From a checkpoint of a small transformer trained on Wikipedia.
Size: width 512, 8 heads of 64 (4 for keys and values), MLP 1792 SwiGLU, 62.4M parameters.
Architecture: no biases in attention or MLP, untied embeddings.
Training: a variant of Muon for these matrices, 716M tokens, 5464 steps.
MLP neurons of a small language model. Each row is named by its layer, matrix (down: output weights) and neuron, and shows model dimensions 16-271. Each number is 128 + 32 x the weight over its row's rms, rounded and kept within 0 to 255. Numbers have three digits each. A neuron's up and down rows have the sign that makes its largest values positive.
After each neuron's rows, "raises" lists the tokens whose logits its output raises most directly, leaving later layers aside.

L5.down1758:191119074127141099181130109090118112134119172125154132099099148107139150110121146154134135076075113121108159131118129101117115135123067132169128095102168109124124118122129156103159091144128102146151142120164124091132181122156117157088167097089065123155118175140132187134204215103067035117109114154172152151099204136071130161114141186152154134127133185128125122141120083143091115097194118121140106165162124174132123138112097123159142153199094120219089136119145125108076186147131160092125095167168071128114160111099076065115115150175139153138135148132082194123150153166165153142158152111191135118156160073090144109075087161130102167148113067190108108139090158130080103131126118102120096136141150140093055141102120071105078104146136108209159111162115138166106089048107120
raises: " whilst", " while", " during", "yan", ".,"

L5.down995:159139122092120112095137111116103115119166113150169114122090155176159143146118147148094138046111123025070095106129082127087075142109066173125189149095163101103106127119104163168184137095117122101113158149116169116172176149165177133131147094201081175210188147135097067148119095147149078158178098146128109117150167124150092169126116071133102116189084065173134078155151127137138134132147142139151113183118128127112179161092145077136109167147145059146149112108121109144106107141150127142159143153134108122177100224074111114161142089105136096145123126104116064074070161100119079132097161099093149139090189152150127096131069091129133144070125124127139075117136149080177102082168056159179128133194139125147158126098106065082127101150081145136099224140111144126137079124145159
raises: "',", "'.", ".'", " ", "'"

L5.down1423:117122120124085097102140151160113065106136118114112159094147114147184183094102171132118110088109125196137158122138137215138145097121097145149104131095072070125110155086154110093136128111096101143095117132179116120090099159167102136064168115075123173148137162138112129104113147089176110104111075136181166145122110164099146175161209134130117104100205090093071168141160160132174065152134097150143093173132113115131122143174131113200157121094041130094086135120147141095138152095134163192121123077147073111072154129130129102116041128077145142120164099132155154131133129145097196104137122109177149099143096155134192161124091097176135053096179111149149143194143188150114159100127179115138143141112095189149133094125134153115137128100174183130139128156117118152142176096160161
raises: " years", " past", " months", " weeks", " summer"

L5.down391:167038096102120154106163100101105140125157118117161142107109101170051156111154113113138128136159180067151161183179117173123161122112115125097077143113115127069164145171119125164084087157127151132086087119130120111096107159120159144134118143126093139134117107122099148140110146133112132103138170149126124093167166117064170140164164115131107125099118134064145124117094133127100217061092147108116130067207149180108154123124131117084111148099126125142189096135053117121144164127083109119178118121075125066174104114147102117078181167079146135111118131118175140067157171118181115056082076091173142091167127155103112078116158087118156130104137106135204133135139147090134112161191196107106153123166180156137175142160110092114105144077076071103170163131153135133089180181154176
raises: " expense", " rate", " cost", " costs", " margin"

L5.down174:127206134161172124130112183087135120131115098073111109140174171118159097154127178131160117122115145167163159126123185106125127096106156138144147118118132129170128128127146141103115127156128138128060128218118160097134135142061116165175173166120152141115149158171174141125167117144058107115152100125139098146095091134089099119208135112119121091122179100183103161125126126087171148086089109169116128140154163190088147158182159127123127108118124095058120123112066121137135130161073110093118112097142125143100106106115172072105110132119149198098091116176140086088152168140178164161108095153108104097112132156155112064145141141125129157067153142139090105150115168099173116116146009137142131203146095108134109112161152092155128085140198133090109143099123105138098113147130181
raises: " was", " continues", " took", " provides", " became"

L5.down399:149096135103112112148110114129166144118121053138157157167032181134094142118143168094086128100129116147128170108154126086146086090087090097148153142104164087108107140149151132146113151082153124165187099112133165063122162172035201091169087109077136116100156113158123128074202146132092076127100138102150121140115109141094123103095087162119174162131102182135166109119140155162094132096108125108136127127072170124153149140201126115135114148151134104118127153116102100130105063109147098137118091162160137139107163043215095127116128124086082097084209110062118122086131130159140076129086104150103143152160167168115149122142146129107196116113055157102093172089103100082123083171124086115105207126170151121116170054100108162146084123152133166109138164173151124087152052141130131
raises: " ensure", " create", " include", " establish", " provide"

L5.down746:125102089171126106136202122064112146112180097136117122102121152127147095122143113121151188010115110177103153170162084113177075121105083097138045052140131117117162085149131140181174114155096091110142135089149156148120117126120186102053101102128123078130099114183143151115154099150172115128153133102119135148168120086124153126181171071138185131142124120078152070107171102118152158183128168137173104224200141175185131138147125124117152126169125166143093158087169093137115115117141157114123149089135120164110214170129133140150063137100165125115091074097139063134138176135178200147119136129140119154095099077123102136169086110146124150144143129125109126138104152147114158137180164170105099112129151160100062085134050164122129139125117193118134198106089163137161123103134124
raises: " years", " time", " days", " hours", " weeks"

L5.down714:162105155169105094132153126095163067191129112138238134133078159095104094137193118181127128104137134152106138070109118171138128155172110113119115092094208178096170157090111117052096096172116141162133119054097107087113159159132148127063095081154136148121137148073156163133133129135099106118084180142112153127107140108107095156144125108102169133147097083156110174166133162067119108093169088113133096100083136152115108130139067152172150114118129046128127158094130114079097115136186107079124114144114134144089133129096109117126105145086123104134124148092144113164080086158166107123154106105130141106170179144106137109107117128155174123158108127122066090130114092096172181085117060134137088187103153174097117178138140084173092079102092073154140150145162164145135079119149117
raises: "'", "’", "′", "'.", "',"

L5.down977:174161134117140118110140093124139159139172135148111099119070162143049102124102124112107088112130158112146174143138133133133136122116093082104133087108168109076157106144142136126046133130125093137139082115112124188188149123155130212119127141033072134144077153105038139103092079152113103142141182115120125093139176193183150129156158075135167135190103177107140122103120173082122083149131181148094122090152146126093142099079109107128141140153067110124132176117142144161072147153118151134138106159147105193060148130117140138068125106109144092173140090151104108116139164099130179124135137080176171119120146125156158111128090189110076077108089105116127109176084115091142101113078182069139080111173137121076121129100126079154143178120137133125085145157154143096115121142153154
raises: " ", " approximately", " roughly", " about", " nine"

L5.down307:123140116095139156150112077068068105096160117112136161148082111148155137094164172095109160075100112105165161107102140146101163093158142126110103091096151133093141145104143188139115088109099122162116119098185130148121126099088158118096123092141130130124142145118113121112115148123114103127123124130149184127141139136121134102121127163106105145104137137144106197133154126194068142154158086127074104150147088108106196160235111157084138145157130142115159222160126118144154131118160115134088160095056101174074149145212144089092153137138119148109148152146102129066125149129156096156133170130128131118134139144084057105140160147027147135130167049142145143099190124112105117140088087105127152169131117129105135092055127164119100149086156153162126159132143131183139110165204144
raises: " help", " approval", " allow", " use", " needs"